{
  "norm": "rmsnorm",
  "norm_place": "pre",
  "positions": "rope",
  "rope_fraction": 1.0,
  "tie_embeddings": true,
  "init": "normal",
  "init_std_qkv": 0.0243,
  "init_std_up": 0.0243,
  "optimizer": "muon",
  "lr": 0.00174,
  "lr_mult_down": 1.5,
  "train_tokens": 782100000
}
MLP neurons of a small language model. Each row is named by its layer, matrix (down: output weights) and neuron, and shows model dimensions 0-191. Each number is 128 + 24 x the weight over its row's rms, rounded and kept within 0 to 255. Numbers have three digits each.
A block is one neuron, or neurons of one layer that tend to fire together. After each block is what it responds to, as a language model described it from the Wikipedia text at the highest values.

L3.down24:105131176113140164145148078162144126140083082129109140125160153096086145129115161157142121154121137094116167114169151143126090179132165147136144123111157099112134118148136104092159150180110100122073124151130122096111146106147164153133146131145128123138117185111157131106161117156138123179108131123109126085151134187130095134115152127130103105151155113119125119090088101069097103101071116136107114116107116102114101110150148123195139141192146171116090117140132158169121076108149141149161101114074113133152114157142134107152125103111112120136129093132125137116153138129140124114
L3.down118:133118097162109176114121138129086096142164157129148134135103160110139148087117102140139131109147139190121159130104123100126153128097132123155090145149114108106148136134096148131097101094129112121103095137134114170142164131130164125104126152137115126135134096115134113152129118090120084143146129133095140128105111102152140137120122097161138146128112080101107125057158127117103124132134114107152098096112139145132140144117101091122151133126078103121147163154103116170109112105091109112175077128123172136080128085170165118120108159125165126146127112175103098122141126160103127085
L3.down206:119098128098125117098157113144141136112146085132116121165124134174140134109129143105088133113181121159159131134109148099142099097114158118170152147164079126139108131140116156123130137128137087133123145147128162173081132156131133103100093128151164161112125095126134138119151106115112107125099137071157103101118136111146109138120123185090131141110167125156100152158154136108125110142081149111134166123090148108121121121154132141152137114125120106133143146130151135163085124139111072112096109161113101098119153118171157107173163126109144090110181115144155138097131131099089126128
L3.down236:117097131065085140130142120119144145124095131134134130152153181097128155136127152095118152105149096100114131148118161122107135122101121110143087150122122148124112126133137136090121112116111081129114076131165134120139117130126103099172116163162151170149127090142104136123141164129084116078113113139138086151110134127097105150107147144125137145153133105093109150115121125111114141157170153176098174153102133072117136120105110122134114170111114150121117139129173123121145155112145172075124118130159138145102142127084164157161144138104121145091083122163120113130117173141098110094
L3.down371:147141133121094134091077098151145125131091136108109154163115138108117113100190153096108144116107120142133142095127143128160149105086090116129108133147141116161146146142146109119160119127182145173110099159115134125116076118146138118115136109148095111112074123136125100131164155140147124143091130143156151145150109141114120147167143126101087096140141120138106133108091146120115132129127107160150163171107152117120105078161142138158085147111158168140157113122108137144101118131125146144144137108126131165130117122075119151160122104149159116111142129134124086101147122132108137050
L3.down440:121118115150152169112145148108159092152139100127129105121120117154112115136102137093170149081144136181074088129114102101147170146145148127109102137110138158165119153149128144140142080123125160119135135117148154109144128150094130117123134103153124147104105075142116117147108123136122141133123078112149121151109150147152140087125071130145126121108184125138112111193133133139101100096087132098110115153179136136130142113121117115111142137122148107108154145113106103094110144121089130090139151093147142081148134163093121115125079092103174131180118142093139112128117102134102150119
L3.down873:164100140080157127110154128139125117154144165136128126149109156114139154147106171089130159128119141105128112125142109130108138128124090126150146092092121116139091103155127113108158106166146109109108131148142112095163116122123157080103095118099136134131127132136169124108144105118115142115125091149131111117141149114093135178119104143103126085164108156153148104127098118119171123136077124147143130130115091113112108095143117140141121129137159123113117146126151133119101147113101102128162140148106098091161137127117129127110091129121144113131156142154175121105109131137105142111
L3.down1012:130132127108147138100106120130120115132117090171142092121094127140113154127139094108126153131152084124111107130120146107193106149108089129116125117114151109093125136143124116170139130129166129156149105182114096139145121173136124110152159119131109115126162082173158096135149120108144116099161152112176122117103105124167123108084119158154120127151129130101143131120141117137129116155118115133116120086153142101085135208069111102118185132097070113107151107129108128115128145161119147138140128173117157142082117160147141117127120146123168200152113088131115106138094158135133111167
L3.down1172:124084155134128129101082126120152121109116118089119157136106174165091127102127097147150101114141112131117161121142127074125158177118124142191098110139112152125132113147124154086134139137116138158123129141156112112160113114128154125132097154135089129127102160135138125154127110122145094152123130112162142152145151070144151163121114124155114126130101109106092102157049103138114165155096109164144128146105113148147133130136148117121117105078165133121150119128110164124114098120107106127126142071109135099119109118099145153155103155099094137132135150121108144101139130132151099137
L3.down1332:098126113090091144164109124092157154099136163083138154122158159102119127128129138134119163119126097099137137153135167090121164126118110122078114053147123131095152145113147143134137042153107121151147063134116101108124142128162096122134104165129103138116127100153126129107138131141086123122100129112148127122126145112162132148161113105158152126128109136081119157107089125125097136119104105114148152118135116132133154123168106125155110135138093128134146113177140090109144164097112127103186201152145123131121168116121103149129155121109151145119074139088108128121139139169152134160
L3.down1380:122115134114116107140143124095150139177142150128148127102119146122149126115154116122128143119073111175148120118167112138130108162118095136116133122113116127117148119118141136115114125138138141158168137122146127148142116132145157126110143184142166129080090144139138153191158122102070155140131075159094171149109187120114106081154123140114124101127164105103156122159151145118109126087154107175068135148103103153116125158118131118149132137215154157131118103104124090098126131098176124067190180109140128159122188142138132141099138166135153082128099098133128117113101155137151144110
L3.down1458:119098121120083109126109130138123132142136140117157149136080154097106146119108114137092121137170114145126140145094088118162082206115171123113165119089098175118171105141124070143119101158142124137095085145145133158106146146130154104146123128103151158147176088129124107126142094175131081092130170142139134139124109118140123118105118100158138159145114128146134118094158128120109099115092110129127086151102143073137117134142123144155155181123129166112140103097104141113130140172107145112129151100141151135117102122159147083148108126098115140174158110142088133132159138115124139106
L3.down1519:121139110085118140097086124136157123143151101109110138154156146155125174139138137105109129138157127110133160100137115111146152136119084149141096123170149113124134163149160146111139139082111139142127128129136126092129198141126126138141140094127101137120153188151147114088130126172103120114104103098128145173172121089137108111151115182150138139163142121112114126142097119127159129173107176108109106107133140125118120105121124106112149118121151134138089121111135128122131138140132137111119086131149079145093141104099147099106115150164107125145159100130121153133145143148162175122
L3.down1872:148132125101106150138112094147134107148145129109163121136169109093097122129151136104121135138153111102142095121128153094115146160116114112149106085129132134121150132116125133156110144113121150145090104095121139124132094121107138160124112177150098127155081117138148187098137163151105120165129120094107131156175102157194137153172161106111173124127150068128128119102133111157123130123180152150161141157139147100129117133169140168145079131124131109099147134158145163133145152169105096117140074087133152136120145138109174122108172121141105155122096099136125149150088115136107182154
L3.down1876:133113137141148145160087109111140140095161159161110132070128098144102144110119116135096107101120119150130188119136132135095098116119127134149114113132110140135133106132115138139068086091135132156125130164121085154102110094147143084128095163142118137179132147142125161137086132168140097118125108140124215130121122105147108174138127136145093151139125118140105158143133110162136144143138131144129154126165147112098154133104129106121144147114138150121113126126122145111157168137163110140160160113088110134181100118079145122125104102114138157129178092133110158102130160114123104122
L3.down2347:115113123133161152151099125144112130158090113118119144121130167129137144144185150114173147127142115160114133135113143142118103131111104111172070170164119135134111153135141145156128173122122134136169107124085127118120152116120120137160076132143123133126077137119112135078101126099134143164098110133153119141124162127092116076117138172141128148127111146129173112089080099094170129156113169114116125127150128115115136161160109082130143151138101168119101072120145110122102127075109113121148156143130109142141139146107189108132138135134114152106102129143126131138108110165102110106
Responds to: Word-final noun suffixes. Last sub-word piece that completes a noun split across tokens, such as -ion, -s, -ment, -ity (cultivati-on, deb-ts, clos-ure), often before of or punctuation.

L3.down616:090083124128149102130144173124138133097128149141112146145085165136150154120128151105127141130086158125110092141112156118140112142117164168130113102126123088124133108156131118161139161153116070134133098153109116108102106104122144126157102136126150144162143113107139118165145136111175164140130110138116147118147123154095138133142120136154159130134162146115180131121129147113161153105105125080085177112117155115106176125161150149097163144140125154120144128118124149163120103124091087154119164080136132131125089171137101129152128148104130114136190148100195125091054085122156136101
L3.down696:127157112096124129073146088142088121148134110177155121160116136087139154148121112137151139154153116128121121163151089133180122130108104111146131108114088131117156111086118119132127151109140112132118116192131126124153083109100096162114076108159093126111158148133160140096116066144149108123108163112115137121151140142112109165089115134126121102088115157098126121114151143093158169156131153107116119177141128150138123112130125157129132123109158119117116113154122152137138137126135113148117167149174127130184125148117135134125095071133135191159106162161169110140119149157166123144
L3.down946:132088125119151120120155150147150098089091097153103160099126148129171171117149129127165123150107100135125145117118112106145112137106167126104125103150105168126110134119131145139165130132102113139115114113132139115089159120107096166120115100114148142106100168125129092122113167116166092083179147123112116132099157140130146159140137134158166127120112140127130194083120133158129180132104106135120141136116129096115144110104130143134153134135161106137111173090172082179130144111173102125143088131124171171140104135119130124168115105098099171099144111156125125149141154131141114120
L3.down1053:111134157138128135076121145143125125102123125118118150095123136148122143211094125155115104120085158092119109118126104132140173112083123117150120117097147161149087103099156125131123123067099146116136128135130110141155129126120164124124086128130149112133090146121099109139164098093130117132113088122181177144152131143114143117084105134175135129142087128108104116156159111117106121139094112110114145111125115120129149094158150094145148092167112102160129145105095126089151134085105163107141144071103161161143124132144136167138100122123121119168124116105117125118169144126119127163
L3.down1215:106107141135132111120129099062117161126148108171159111085157146127144148120137139167133141136134072092122162115103093112166098112063128093139106120140130153102131128086086141117068125149120138093112090141103116088108127156162085108123158103133135122139082117098121117102125133088116149156124161148122129086123161179135080101056155123152101119114176086136108077141121127137146148134134119100144147123126154110158150095138132127154158121111114080160134111098130154124134151107120147147134101137110082123110134146146135093142123120090088101092144120146127142132159076070169113150
L3.down1386:122114123139142147148125155118087132108144134106119139112121117138133121164139147114143120085145098144133118139119108127142120136099158116124136149119153153105126151080168121102136117146141119134154113070087171105153165135134155091112143158089090116121144134154139102084122112109113107119110133102092119150154133131099124143149117151110129155166142135100167178140143170154103142119114127127143141150140103126184161128125135151121107138106176136093170146125123147128137120107121115151170126113153142148107159129096106194154142111108132140132114160121206153112098119125131075134
L3.down1691:127175153166112104123137105126141106120088148157170173089137134095142114155144144121126146122108143127207133143158112109112166134175111121131134118132135124137123126183147064130131124117108120113136123130087140119109165148110142160089093150132108179138128139118125125122152149169147117152095128151146168110135083119159146148109142141116131102095131117126110139141130111109112095107133128105089168090097143126125156104083137104129123111102138139164111121094148120132134168119128120141130098134156132161106119125137101122120104154114123077145185121118174087122111111161143133105
L3.down1938:138138143113157109127079151117139138095108117145131109130129117092134142119101117105152122123117113104131125111128121103177133102126113130132145078126096091113112127144150118155156136095179096118138135094146102142164160109173134117093120128145114174104131087119114166080158122155155138141104104144106145135130134085041075123114143088164131107129110104100121133126112067090103139105099138118140147119107185118137150113111133097153129140135135115097107132115165098109121119138136132173145100076175156142150155136090135127120155132151122127138130102139102145135157140109120125081
L3.down1943:113164125100137104160135124111145111122125152116139139095135147128135110129112134112069134162131140115113141111165135120082122129116110127070109095096118114124111130116135136167174132152134081154121121106102156106094138107120102095105151125123144175117124136107138122121172114122135168099134132145156152173130100084086182153156112103100150144119132110130107128132145125108197139150112131055114152109150154150130163114091126124108141106118117126100091150127138152176143108175111111143103142113151130122107096133129168129124127108113112110121061102118132117089141116149132142149
L3.down2080:095139115082131088113111092144133151123133124134141128106125106093100121065076105109146124110106123125148136133147156130168103110093120168096126163100143123099087147120100153167148123115126121133111107137106134097131142111162144130122195152097105122140104118126093124109124153155131120126128117109164155124072126072154133124139138110137136140143102079124131096051141110120158102156165133091135116133092117116134109146089110158099105096177119160153175130152095133131146190126139108200132187105113112173158137123160092120113151111099139158148180151079135127155136137053143131128
L3.down2124:118097151124112131131130128180137139115130147119157194099127124137125171150106115147131142123138103122116132131138110154164141094089136199126105174123191134093101139101107148131180109091147148173105167113126154121144119095140182143140144155122103064110141127146096098132132116129133097128113130146098147142136133123120165144088142110087124098108095137160153147132116132122125154105172101139149167146101161096138128178169098093123146125134181099118136162104133134123094129121125151157116135133160119144159144119152159160141093165125117112141166149116146140045125106129117131129
L3.down2203:143126146120099118130128132125079118128128147160151089123149103134107182058143167134102133145082171117091178114114140141153128126139167151130126149131137165140103175133126124101138138121151123107142107117121167113111147136117136131153132117099136156125128156123103141135101104168147121143133077138161161149156129185133113109143126143154126127155166164143118163111112113134145103102091105137158114098129131168100122118144142080136139115117078109083137099153120088124108136104120138116164133154144125123129121106132109134133122124091133148096147082104129114067153169118126150153
L3.down2246:106090128140102134127144138124131086072086093110151142120152128115123115115133108130142134100106153134118146128131162112139106078117145139136157155135123140156137103171136110158185117148141112047100104095138176113085112170101119104092125105138157115158139150128187119108118133134088109150129116169166128124158152158122135140118163163145152125099153109127106088157125154130136135137129113123153142169087138132108135095131164133132110151111156116121099102079177087162149153094117124116120108120116111146116093110105106122119139161131117130096144120166097111116168099103125143134
L3.down2367:118130113169138155123099117116140142147189133117159147106166122134081133141118136129145148095174108144147134135089117123122131130138147144081119163133136156175172114118149106109137087106160165114155158116117106135073161124144122149140161134142147104154121143137134086114132122166100130117129149127124120122152164126127170111088119139098117122139107145094119130097123158113133111141123147138119149116138131145129172100125102122120107167135152087126117162123097152167079122116132087162073113130159174095168161140118104108114152162154126122085126136117138136098129129152138160108
L3.down2502:129124124095123124120133109087119129157102120132162107148104117098132134089139167101099098144108107143136173091089158118113123136110113151122089092135108132098136101108127148118162135130096191123170149154110132167120137118109128157119098130096095146148173154109059108103132118142123161085096134108153142140126103115126169117113131142127137123122110103109133139152118116155129108100165144143148104110109135153134130109140141112114075123071138134106148132092129182077109133118140151099112072154138115149140139135138127126110121116116109178187138112133094077113057125072136128100
L3.down2512:087133146130125131120162117113114123105147077158132107144107155121140115138120115117073133140128138144078112122114122078108119096107165103160098128156125127130139128101082142129115116082138090116127138103090101104161124131159135133104126123102110131133101123115114126135091119139130199145141149142149141102154131095134150121120123097143164094124127118154105108118157135121123145094103105135105112154140173106132163169093150158121160132123134106177125129124104139101124144121144151106119110099109132118121132148157162134165150131093099112101099156112102141117115113166133131095
Responds to: Token after a period. Tokens directly after a non-final period: decimal digits (38.5, 90.7), abbreviation letters (U.S., D.C.), and domain parts (.com).

L5.down210:110096174124117119093115157149117110157093087105133106064152136144117177100132107155131132125116126119119135143194133153120160123110121139110141126128091162081115106107143064127111116111119139140076111120157128140152125125162129153107126131124118141111107164082146097133131121157123143103146156124128161126089104097096112148077131141137156127142120162124125183138134153148124161143107130111114116067123109133125132090112170085190133182138144112131128118109077108111098092153133180152118125108093142127128106128109124132140125162114066147140095139098089148123080107121146135081
L5.down422:124100115127126168066131139094109133146102157134144156150138143102110171095105122149116123101123093119105167111140121163129114115150138173122119094059150134108151116097146130153115173134124160134133098140130135112099137090142139110133119149128117109129106108102164140104123122140120122080166139117150143091152047097114117176113106117132149112133128146140143124145166147151105104095102096117083118102148118153115186126139120124121165155096148121142146105133154144122128164109148130084121120170167147158157128134143107143163095153122104140134125170143150131141132131073092149143
L5.down1756:118148105105132135142143128094106112123135089134129135136166109182159095163149137155130160126112110100144127127154156104135145098112142105153116102094141124124078124110134149156111115131137135123084120153105112131144105148120140123141096139105123151128152128100130155128131114123129122173095152099129125162135144088105151149154136154135191164170147137098101121145144156127166102094162109134102167118145126122156138125133110140114133164112121139114131151127138162108097142086140107119105106153116157149139137130146166093125128143089118141115131132131108151135091141140161137129
L5.down2034:141140121101114100091112110146121093097150134131096112133163097167152146110088143131130100137174123069163137152116125128145090117108093118115122102170148116135107155085136126098136132125130120120136137124089102132163124138119104121097124130110149087132121113159114127160120144082138122111110131121130143120107083085117132109084172143106148130123088137101078118117134118101135142079160118106094099144161101088149178150130124064130144097139133139118101133114127184127170119153123104125122109143138082147121161150145090133156094160121122121117103143127114113106168122113097082151
Responds to: Decimal fraction digits. Digits after a decimal point in table numbers such as climate temperatures, vote percentages and counts, e.g. 81.7, 45.94%, 54.11, plus a few word-ending pieces like Roc-hes-ter.

L2.down1329:129110144124177121103097141122148139151153132097142155122178147110149091135153145141116182119124113160192106096146118132113143157125124110166093157126154137174116142090160091127124119137106131173107143114146110141140163115120147118118162128141095119128127115141130120124156123107124152125156067132084100099113108138116099115122146114113116140166140133098106146106152089089137103154137167129119150159120108124104127087135131107130127144126128138140110104119094107160135126115132151141141111104129160117148111069171163102109145111119145110123105159127172130103151106133140138161
Responds to: Mid-word pieces and table pipes. Three groups: the pipe opening a wiki table row after a heading, digits inside numbers (0.80–1, 58.1, 31 July), and mid-word fragments (Auxilia-ry, accomp-anie-d).

L2.down1386:118127144121136125129157120093139123141121155148095147118125094077099135076127147108136099150100119109139090110137138113127147157087141136085153103154166108106121140168136112117135087119158169210147108161116082093128093142160122122121127136163121131105090167142144107110142098104104146095131100142153130137142106146144082158151139143129103084101086164110120171101172128137161136138142142186143170181111149089132137114102166142117100114106162149140126057161162150117088129107147069088134093158147117108143157172095096109169129152176149109113125140188125118138125131101106088115
Responds to: Plural noun endings. Word-final plural suffix pieces on nouns split into subword tokens, such as -ions in factions, -ures in Structures, -ors in survivors, -es in successes.

L2.down2234:126113132109181110162151139136153155120129145132151124114162118130129123117120122129146103122109151152120128159181121078126130141113151098157150116105154133157115112118146091138129167105143143135104090170114080125141129064128077138098132108151127093112141139123132134097127121157133077143130094154131107164145131141133132125112160167127091121112142101112136135135145085135136135137131117145100141145128112102128120117125147109118157113087146150151093103124135123139072175123106111100129111139135117118117175122150113100134128087128131137162126116125117148142086123132166150079
Responds to: Numbers and quantity words. Numerals and number words giving a count, amount, rank or ID in running text, such as runs 93 minutes, number one, 350 kg, US 167.

L5.down724:120119134110102151150129140111158157162116176156136157101129138094129159107152122139113116149126111109169102091162139165112157129158125116156147095137167115125099129146158093142143104128121134115113098137137127117144153129091120111127121120106142153119125172121144105094163096109097142128106150144100163094115121165130115151116122154160113142139106136125137152147090096138087154131129176126113124083142108116089119123136136145096107105122086125115129116119146086092164134099147095134145158123094136120117113136087133109144085155145112090150120123130098148167087116141167080133
L5.down1496:146116140092102117140106127139141159083134082132148131139100160143088143111143128142103119102130093137149135147129144111150077103137129117144128115143115131128140143130140107085115086099174113140103091141101152137136105105071108123149085158136099132156123155146158103086129145101135131136151157170105149151115113113132171141146135121162075133145111066162132146123140104116131179175100112134172132111118128160144154121163126155110167115087103108142095099155130151123152159116129112127119133140159116115107139156112110138088148120104131130158101094098111121074107129178118151102
L5.down1697:152091112147115131090127122146121143099091121155140167133152161107108088139068090132136145135151140116143088105126150146093087100154134157128160114127145164115120157146106095124103168121127151148089129130109139088114142143123111117138165129119121111110108119122107110106149168154141175126092162131100154138109114169129113132140093118137141124115202105158127172141094125123135130123126129120120140135134145142107141161140100120167103105109119142143148127122112101154110125117092119145156149156134097113116130149154164097097153092191116097161129086167172149136119084141161079122
L5.down2386:102080126146131145119154112110159115098143146133118059151163131130103164108106107166126093127129122172101126147175123088105114162112083174130114103171126122174146130079135095180122091087148109101123177162140138072163151080119105125153122096161118135114137129127155094132163101147165108138143098141103144166153117119118112113154151147138152101089128115090112121131146102127118134122142125146129115101128128140143149145140158108131108134101132111131128090187102130124126183121103139121153146120105105120139091124159157111170127112165143103128134138146142083110128142131123081101
Responds to: Noun-ending word pieces. Final subword pieces that complete common nouns, often plural or abstract, such as the -ities in opportunities, -ments in commitments, or -otion in devotion, usually before of, a comma or a period.